From a checkpoint of a small transformer trained on Wikipedia: width 160.
MLP neurons of a small language model. Each row is named by its layer, matrix (gate and up: input weights) and neuron, and shows model dimensions 0-95. Each number is 128 + 24 x the weight over its row's rms, rounded and kept within 0 to 255. A neuron's up and down rows have the sign that makes its largest values positive.
A block is one neuron, or neurons of one layer that tend to fire together. Before each block is what it responds to, as a language model described it from the Wikipedia text at the highest values.

Middle or final word pieces inside Spanish, Italian and other foreign personal and place names, like Go-me-z, Castillo, Calahorra, Salamanca.
L5.gate74 [123 153 130 134 124 155 131 173 142 102 113  89 140 140 111  85 157 141 149 146 138 134 126 130 129  84 120 153 104 150 124 126 112 105 110 178 137 104 149 146 126 123 114 102 126 136 129 124 106 139 136 144 137 114 143 174 140 100  98 158 126  85 100 131 136 151  89 130 109 165 135 137 143 144 172 141 116 185 143 112  98  82 150 130 148 127 106 128 159 129 140 140 119 110  91 102]
L5.up74 [172 152 158 134 137 163  97 127 121 124 137 121  89 119 154 184 108 128 109 127 181 123 139  82 123 151  96 138 158 138  90 108  90  86  86 130  84  96 138 141 100 107 131 140 117 107 145 130 107 126 104 135 151 159 130 116 122  79 156 144 150 110 129  91  93 135 123 140 155 138 137 112 172 183  98 102  98 117 148 132 122  95 145 123 118 164 127 130 148 133 109 147  96 120 134 152]
L5.gate141 [126 146 115 132 117 147 148 144  79 134 170 112 132 156 124 165 127 140 154 139 129  85 127 156 119 128 133 150 102  99 121 109 109 134 151 162 101 105 118 111 174 147  78  91 147 123 145 156 114 110 127  74 141 137 128 115 142 108 151 148 137 117 172 136 124 127 105 112 141 111 196 165 164 167 122 136 140  46 101 136 179 119 118  98 111 139 136 121 151 148 108 131 104  96 110 136]
L5.up141 [ 60  83 114  63 134 129 182 155 126 136 133  60 147 104 155 153 142 131 194 170 114 132 156 134 110 101  54 104 120 137 167 130 135 150  84 136 121 129 122 112 150 132 163 147 141 103 103 129 104 150 113 164 148 108 120 163  88 117 112 137 151  87 135 146 115 160 136 109 148 121 176 133 162 153 136 119 133 146 157 106 109 120 138  93 119 118 130 121 126 128  92 153  90 109  98 121]
L5.gate202 [112 152 139 129 112 131 148 126 109 131 110  75 104 145 121 147 128 138 118 176 136  59 113 114 147 114 124 115 139  90 106 122  84 128 108 126 129 105  65 103 164 155 126 127 159 144 143 147  82 121 150 130 112 150 102 149 134 114  84 136 135  84 141 139  97 165 120 135 128 104 153 157 108 160 128 111 130  93 139 100  72 101 104 127 151  67 149 101 149 107 133 163 137 137  82 128]
L5.up202 [125 135 116 129 121 112 181 121 155 120 124 118 140 133 130 108 149 141 115 149 162 124  73 177 126  99 120 134 139  47 112 123 131 158 102 152 172 106 136 134 129 122 163 112 132 108 141 142 120 173 139 132 151 145 142  85 126  95 141 128 113 103 144 180 153 140 104 149 155 107 147 148  78 107 139 143 154 126 155 155 149 127 118 127 158 177 114 142 125  77 105 137 140  98 132  94]
L5.gate262 [ 81 140 139 124 124 121 118 126 113 136 119 101 141 106 112 133 152 131 121 112 106 119 106 135 142 138  88 119 120  95 130 137 107 147 128 135 112 130 199  95 150 146  63  77 125 117  91 123  99 122 141 127 105 102 144 110 122 102 113 112 123  86 140 134 145 132 114 130 127 100 164 157 144 125 135 132  94  89 135  85 118  89  92 109 108 120 144 106 132 114 109 153 160 114  82 123]
L5.up262 [ 92 165 145 137  93 191 134 143 154 116 123 106  79 151 117 120 154 134 123 162 119 153 111 128 154 155 131 134 136  97 141 129 116 121 131 135 117 115 116 152 137 149 116 124 135 139 147 151 132 112 109 128 112 112 137 104 137 152 138 151 101 103 129 138  94  93 157  80 135 127 114 140 127 195 144 179 120 105 149 120 119 121 150 133 156 111 148 113 116  88 115 132  69 156 135 191]

Final pieces of non-English, often Spanish, Portuguese or Italian names in lists, tables and credits, e.g. Fab-io, Rodri-go, R. de Boer.
L4.gate254 [160 158 118 129 172 128 147 120 132  95 151 115 114 113 157 138  96 144 128 157 134 122 143 129 134 152 134 138 130 126 113 136 107 139 111 122 109 100 153 135 123 131 128 161 173 121  99 138 125 163 129  71 155 166 116  91  77 128 123 125  84 137 128  72 101 148  94 125 134 108 110 136  60 181 120 121 130 107 124 107 150 107 125  66 142 151 113 119 115 141 136 104  93 136  80 156]
L4.up254 [126 119 123  95 177  86  87 130 100  93 140  67  94 127 150 115 110 126 134 111 165 176  78 143 121  69 145 181  86 124 147  96 124 119 133 155 112 123 125  99 180 127  88 105 162 133 135 184 128 114 122 130 149 157 148 149 108 139 136 155 133 107 111 107 113 175 119 128 132 142 136 135 136 134 149 109 147 112 159  96 110 110 103  90  78 157 129 125 117 155 114 153  98 132 136 128]
L4.gate298 [ 86 109 160  99 161 156 160 128  59 129 139 153 141  78 123 156 146 150 125 138 156  72 102 124 118 120 112  91 153 122 128 111  96 140 140 139 134 109 137 130 106  78 147 121 150 167 158 151 136  93 176  82 141 131 147 116  88 161  82 119 145 109 126 123 108 158 129  72  92 117 127  96 118 193 147 141 120 161 151 101 128 143 144 117 129 155 112 171 136 114  99 113 118 110 132 163]
L4.up298 [ 91 155 131 133 160 144 150 123 112 120 120 124 161 135 129 167 145 163 187 138 100  97 116 113 120 129 113 133  77  83 110 152 134 111 136 147  90 110 102  65  94  95 100 139 152 123 104 122 151 123 132 133 101 140 136 130 112  95 122 132 111  88 119 123 104 127 132 138 169 197 122 127 128  97 162 154 133 104 102 104 165 103 121  97 120 126 133 144  73 148 121 107 119 112 111 115]
L4.gate301 [132 152 146 144 141  96 130 144 129 146 114  83 163 145 121 130 161 109 173 173 146 153 191  95 146 138 125 146 101 118 122 108 134 123  92 159 112  75  94 148 110 120 148 133 132 128 134 148 125 135 126 123 205 143 142 128 120  97 168 136 114 142 118 115 112 135  76 120 105 132 120 161 127 149 145 143 123 127 107  96 139 103 129 107 129 130 164 152 158 158 113  82 131 176 102 165]
L4.up301 [ 61 162 136 127 123  89 123 164 164 144 116 131 134 103 156  97 139 129 137  69 122 100 113 153 120 145 109 108 134 101 142 110 121 180 134 162 143 120  92 105  88 151 104  86 163 137 118 104 149 113 110 112 146 102 139 143 121 102 110 137 111 154 144 132  92 108 123 140 152  98 158 117 119 112 145 156 102 132 169 126 154 115 120 126 136 100  90 123 139 106 117 135  75  90 118  81]
L4.gate438 [186 140 133 126 136 140 141  79 138 133 107 131 111 137 142 141 113 172 148 163 137 155 115 157  71 128 124 169 153 122 129 144 124 138 140 149 134 126 110 105 137 141 128 129 158 126  68 147 158 119  94 157 166 135 127 128  97 131 179  86 142 118 103 121 134 115 116 137 122 146 131 154 108 135 134 123 146 102 126 129  95 147 137 138 124 104 153 118 128 158 120 114 133 134 145 134]
L4.up438 [198 119 129 105 133 136 129 119 120 104  90 120  93 120 128 124 157 130 110 124 145 144 111  99 127 153 158 164 106 120 128 159 122 105 141  72 109 115 114 147 164 137 152 155 153  81 159 130 135 104  97 114 119  98 126 141 149 151 133 129 164 128  75 120 161 105 102 102 157 118 132 128 102 140 157 129 137 105 128 151 105 126 153 117 105 133 127 119 149 151  73 145 156 137 148 159]

Short word-piece syllables inside non-English proper names, often Japanese, Turkish, Indian or Korean names in tables and lists, such as Saka-gu-chi, Fener-ba-hçe, Ja-wa-harlal.
L5.gate16 [160 171 140 129 108 108 121  85 110 160 137 130 110 133 145  83 149  81 126  92  98 111 135 124 117 115 129 109 137 139 174 117 154 113  63 140 154 124 166 120 137 116 155 136 119 155 136 162 127 172 126 100  72 165 138 142 102 122 161 125 150 113 108 123 121 119 110 118 126 128 157 156  95 136 130 127 129 116 153 106 129 125 143 128 129 124 166 131  91 150 159 131 147 150 132 131]
L5.up16 [159 164 170 139 136 138 185 124  77 118  82 140 120 176 119 106 163  70 154 116 108  90 128 136 141 114 117 146 129  68 139 116 141 128 111 154 111 101 160 106 154 133 104 123 176 118 148  91 148 110  98  92  91 145 154 142 131 155 158 147 110 137 119 121 106 118 128 153 140 170 171 110 110 126 134 103 140 107 108  97  98 143 130 162 163 152 156 116 117 103 158 110 134 152 129 101]
L5.gate217 [ 97 189 161 142 146 109 165 134  99 146 134 109 123 108 173 109 136 132 137 143  97 116 130 139 104  58 163 117 150  72 147  98  89 106 119 139  80 117 195 156 156 131 114 126 122 123 106 118 115 171 113 144 164 145 125 130 148 119 145  96 139 127 140 124  78 166 144 134 115 127 103 138  84 128  93 120 132  97 124 111 142 116 119 133 137 124 115 150 118 117 148 165 153 168 136 162]
L5.up217 [131 133 125 135 158 102 111 146 137 162  71  94 182 163 158 112 158  94 104 107 124 128 122 135  97 111  93  80 106 123 120 139 135 129 136 109 132 132 110 110 118 141 127 157 128 134 160 108  99 124 111  65 135 115  97 140 104  81 137 146  84  79 124  97 126 120 143 128 121 122 127  95 100 122 144 134 130 101 146 136 160 130 114 129  91 139  98 101 195  80 151 116 128 130 148 134]
L5.gate248 [118 140 117 146 112 145 121 136 121 186 111 103 104 164 172 101 136 137 123 137 130 108 129 104 123 112 162 125 114 103 146 102 145 123 106  85  87 125 114 144 178  72 116 109 125  85 129 135 138 115 140 131 137  98 119 171 138 144 142 111 107 123 146 132 126 178 111 139 158 124 123  91 124 150 142 115 150 134 129 119 137 130 134 142 122 104 119  67 136  95 127 179 106  96 110 123]
L5.up248 [104 136 137 156 129 115 136 140 120 137 104 137 121 148 141 131 137 120  75 155 107 132 146 122 111 111 177 127 120 148 130 132 133 148 111 107 146 108 112 112 155 129 133 161 108 153 135  90 138 127 134  79 163 109 177 135  71  88 115 114 102 117 118 141 117 155  87 132 144 102 149 123 129 125 132 153 150 132 117  77 135 128 138 115  95 120 125  85 129 106  75 154 147 112 119 122]
L5.gate412 [147 131 145 127 160 147 203 135 100 139 137 147 102 118  94  99 103 109 133 109 102 118 202 139  84 130 130 116 114 115 112 141 125  94 117 134 107 120 155 148 139 100 152 125 119 145 157 120 140 152 114 127 120  99 135 198 122 146 169 115 122 132 126 100  85 129  88 149 102 115 122 145 134 122  85 115 126  93 120 132 164 115 114 155 120 124  99  94  87 105 149 159 154 159 132 141]
L5.up412 [182 156 146 155 114 148 113 139 134 131 148 148 130 146 128  93 124 105  72 139 104 125 154 155 128 116 153 119 109 128 148 129 150 143 108 114 139 127 127 129 162 136 118 114  85  92 116 117 145 139 141  44 138 126 150  95 114 129 138 119  62 113 101 133 132 115 105 133 122  82 156 169 109 142 119 142 184 111 119 125 175 125 141 165 114  74 132 147 123  91 157 159 133 127 108 150]

Words that open a new clause or phrase: relative or demonstrative that, which, this, what, and one, often after commas, dashes or parentheses, as in "which held" and "see what".
L2.gate167 [149 105 137 159 150  84 167 129 109 140 160 116 152 146 145 135 123 137 100 108 153 114 151 144 145 145 112  99 157 142 112  88  99 140 106 173 145 169  94 125 121  90 123 164 133 150  77 167 160 115 113 137 120 126 120 142 130 148 165 108 108 114 169 107 121 121  91  95 119 153 135  92 167 126 113 141 140 124 127 147  74 157 160 145 126 127 125 145 159 130 132 108 139 117 133 146]
L2.up167 [114 146  98 131 123 112 138 117 141 120 122  99 166 174 127 105 138 128 140 157 165 118  98 117 156  88 133 145 155 147 118 100 187 121 136 134 150 116 138 146  90  98 164  89 160 132 140 136 125 111 128 109 159  77 136 130 139 151 137  77 115 137 137 133 138 112 173 154 138 151 112 104  87 134 104 101 121 109  95  97  75 149 161 112 111 121 138 124 130 124  94 116 135 130 107 124]

Capital letters continuing an all-caps acronym or code partway through, e.g. PMC-JV, PAOK, JPN, MTU, often before ), | or a comma.
L4.gate19 [167 203  84 136 161  84 151 137 148 130 101 163 153 168 101 101 154 164 122 150 159  94 128 128 122 127  88 123 148 122 167 130 182 147  96 102 146 135 135 131 154 101  95 112 162  93 139 107 178 135  99 126  99 133 152 117 157 135 122 121 139 129 103 119 113 126 150 114 121 137 132 128  96 155 143 174 125 125 135 122 106 135 137 140 116 104 111 104 127 127 164 103 106 146 120 114]
L4.up19 [159 116 156 120 122 121 129 166 146 152 121 164 145 106 116 146 132  82  91 157 115 140 128 124 126 207  62 124  83  82 114 112 152 144 149  92 115 149 170 158 165 140 142 135 142 117 168  82 135 100 112 166 103 101 151 124 124 152  97 144 148  90 124 149 139 132 140 156 103 118  80 119  89 106 128  91 190 124 167 142  96 154 152 104 144 114  70 126  92 143 118  87 111 145 137 134]
L4.gate28 [143 138 147 149 162 118 129 137  98  91 148 185 140 160  89 181 138  75 116 142 144  90 150 127 131 152 115 124 150  83 131 121 157 130 136 120 153 121 107 131 113 132 106 104 124 118 128 126  94 125 146 106  89  94 167 107 118 121 162 147 160 143 130 141 129 105 150 118 127 154 135 133 111  70 112 150 155  97 153 128  96  93 106  77 156  92 136 112 124  87  94 118 133 136 118 126]
L4.up28 [150 105 150 172 135 135 141 189 101  80 111 139 134 131 139  79 122 112  78 122 105 121 140 132 163 143 124 160 119 130 193 182 120 141 123  78 123 135 142 125 144 116 116 138 109 105 150 108  93 128 132 189 104 115 126 129 117 114 138 163 161  96 133 115 160 145 144 119 135 117 128 129 112 109  98 132 134 105 136 114 108 113  91 101 137 114  82 128  74 136 107 118 153 130 131 109]
L4.gate94 [128 151 123 147 128  99 125 177 148 117 120 151 122  84 151 100 166 166 109 158 165 118 140 144 136 122  96 118 128 117 117 136 126 175 152 112 132 122 154 112 141 140 144 150 121 159  84 126 102 119 159 160 121 153 142 116 127 119 111 130 162 198 100 147 126 106 145 138 170 128 137 100  69 170 136 108 145  92 109 135 103 178 138 162 107 116 120 137 152 119 163 141 120 159 129 148]
L4.up94 [120 108  90 110 154 121 134 142 139 150  91 119 150 118 142 125 100 147 116 123 125  99 140  99 126 140 104 122  99 105 108 108 169 135 160  97  95 110 133 122 120 144 130 137 142 117 106 164  97 105 112 139 124 110 130 139 102  99 133 131 119 158 108 123 141 118 178 149 138 107 121 116 118 140 125 123 134 134 124 144  61 186 114 158 141  66 101  59 161  93 132  90 121 171 123 139]
L4.gate97 [157 156 115 163 133 131 111 130 152 130 108 144 136 125 122 114  92  84 130 151 145  95 103 102  76 146 104 114  61 123 142 121 132 108  76  89 142 109 134 132 119 121 100  96 195 123 109 119 131 115 148  78 138 131 122 128  91 143 124 104 159  90 128 132 131 137 145 125 126 146 127 101  95 132  98 127 117 126 130  93 125 118 130 102 125 112 107 119 122 108 109 129 165 131 102 177]
L4.up97 [137 140 124 126 133 125  91 114 141  88 136 124 132 130 159 160 105 120 109 141  95 129  87 106 130 122 142 148 124 144  99 113 141 146  85 118 118 127 162 127 155 184  96 134 151 129 124 140 155 142  87  96  85 154 127 108 112 165 162 138  99 123  91 159  85 129  95 127 125 129 166 105 140  99  96  73 134 135 123 151  99 169 136 100 155 137 103 120 105 132 102 159 118 166 134 115]

Inner subword pieces of foreign or uncommon proper names, especially South Asian personal names in tables and lists, such as Subram-ani-am, Jayal-ali-thaa, Pras-ad.
L4.gate50 [144 144 103 147 100  76 162  87 101 148 165 134 113 142 109 139 163 121 125 139 122 135 138 170 124  89 138 142 123 127 149 144 132 154 102 171 112 130 138 171 158 159 126 127  97 145 152 123 166 158 130 100 106 128 130 137 103 128 128 133 166 105 135 140  76 129 158 121  96 118 186 171 112 115 142 160 112 110 138 130 114 123 138 140 108  85 109 170 124 122 125 140 146 108 112 145]
L4.up50 [110 142 154 128 110 116 135  90 106 112 113 114 126 105 122 105 140 176 102 105  93 118 144 144 112 121  96 123 126 131 140 117 103 129  79 152 165 147 123 160 158 154  87 142 110 133  83 111 121 142 129 101 113  90 113 161 140 169 196 106 121 136 130 108 113 159 166  74 167 109 151 125 121 158 137 119 143 153 153 122 161  89 151 154 118 127 113  94  95 132 102 143 130  84 131 128]
L4.gate98 [123 148 104 113 153 107 139 162  87 160 111 131 135 146 126 127 174  98 110 126 141 114 131 119 160 119  95 104  97 148 138 125 135 154 117  77 118 131 166 102  94  84 127  88 105 107  77 156 145 175 166 126 122 133  99 124  82 123 144 152 157  96 107 203  97 173 117  99 161 134 130 102 118 117 114 109 141 143 126 138 152 146 148  94 129 152  89 145 115 122 152 145 110  92 113 100]
L4.up98 [ 97 106 166 122 142 160  76 118 123  64 131 102 150 116 159  95 140 151 164 110  96 119 143 140 140 143 176 163 120 170 110 140 138 157 141 131  88 122 111  90 135 151 125 140 122 137 161  96 130 133 114 117 112 121 130 139 121 117 149 140 101  95  80  96 130 172  93 137 123 123 148 137  96 194 123 152 149 124 126  96 134  67 121 159 138 150  95 106 145 137 155 100 126 118 135 150]
L4.gate337 [118  90 113 114 113 116 140 147  92 107  89 131 132 142 101 151 129 131 112 118 104 139 116 153 101 130 120 125 178 126 147 138 143 127 122 149 145 177 153 135 144 130  93 136 106 104 128 146 130 176 125 133 153 111 116 201 131 126 141 105 116 105 141 137 139 116 127 109  98  73 132 159 154 176 120 124 113 107 146 132 118 115  83 102 144 120 140 139 102 138 155 155 155  75 131 150]
L4.up337 [ 77 141 152 114 139 153 130 126 106  94 119 172 132 106 122 141 120 103 153 111 119 135 147 164 151  93 141 127  66 142 129 147 175  97  80 111 143 119 133 156 147 134 112 122 105 134 136 146 189 128 126 106 139 113 118 129 110 101 151 127  96 113 146 151 117 127 128 142 113 104 125 130 128 127 120 111 122 133 184 139 165 128 116 129 176 103  78 122 117 138  88 113 142 111 118 157]
L4.gate380 [170 221 124  95 127 130 133 112  82  99 135 136 135 108 173 111 116 139 121  70 123 113 109 167  89 129 128 145 129 132 123 116 161 122 109 129 128 129 179 149 131 115 117  87 120 127 119 148 136 160 141  98 153 117  71 166 128 145 161 146 109 138 127 115 120 154 109 132 103 102 148 122 118 173 123 130 146 161 126 129 135  93 126 153 148 101 125 107 108 110 112 136  98 104 140 111]
L4.up380 [122 140 158 119 124  92 118 121 119 153  86 112 122 139 141 104 121 113 124  97 119 153 110 188 107 136 115 151 127  92 127 120 138 166 144 152 112 139 116 105 124 100 150 129 106 122 172 133 140 163 101  88 154 130  76 185 106 159 156 148 117 131 101 121  87 156  91 147 142  99 151 113 125 142 130 115 148 140 119 107 150 101 113 136 145 118 103 120  98 128  88 162 143  95 134 112]

Second word-pieces inside split proper names, mostly foreign personal and place names in lists and tables (Vel-a-sco, Pi-sa, Ivan-o, Dion-y-sios), plus is/are after long subjects.
L2.gate51 [ 93 154 102 115 140 178 130 118 128 119 143 140 123 101 112  85 100 133 101 117 108 100 156 132 157 143 109 137  96  89 144 122 108 112 129 160 151 107 136  94 144 130 119 109 126 135 149 156 113 138 131 112 162 109 119 131 141  81 125 185  82 149 145  99 103 126  97  85 156 146 155 131 136 131 118  71 116 110 156 124 107 139 163 131 101 168 113 142 129 149  99 131 109 110 112 114]
L2.up51 [149 127 122 101 149 130 121 108 127 135 133  83 133 128  95 105 163 110 157 156 106  84 152 120 120 115 126  82 135 145 110 123 114 140 132 127 125 130 112 119 136 182 104 128 132 131 162 130 132 154 123 103 177 119 141 103 136 110 134 135 155 141 107 136 158 189 108 128 115 166 147  99 132 178 129 158 116 118 106 136 132  97 150 143 160 155 150 131  98 148 122 117 116 145 124 167]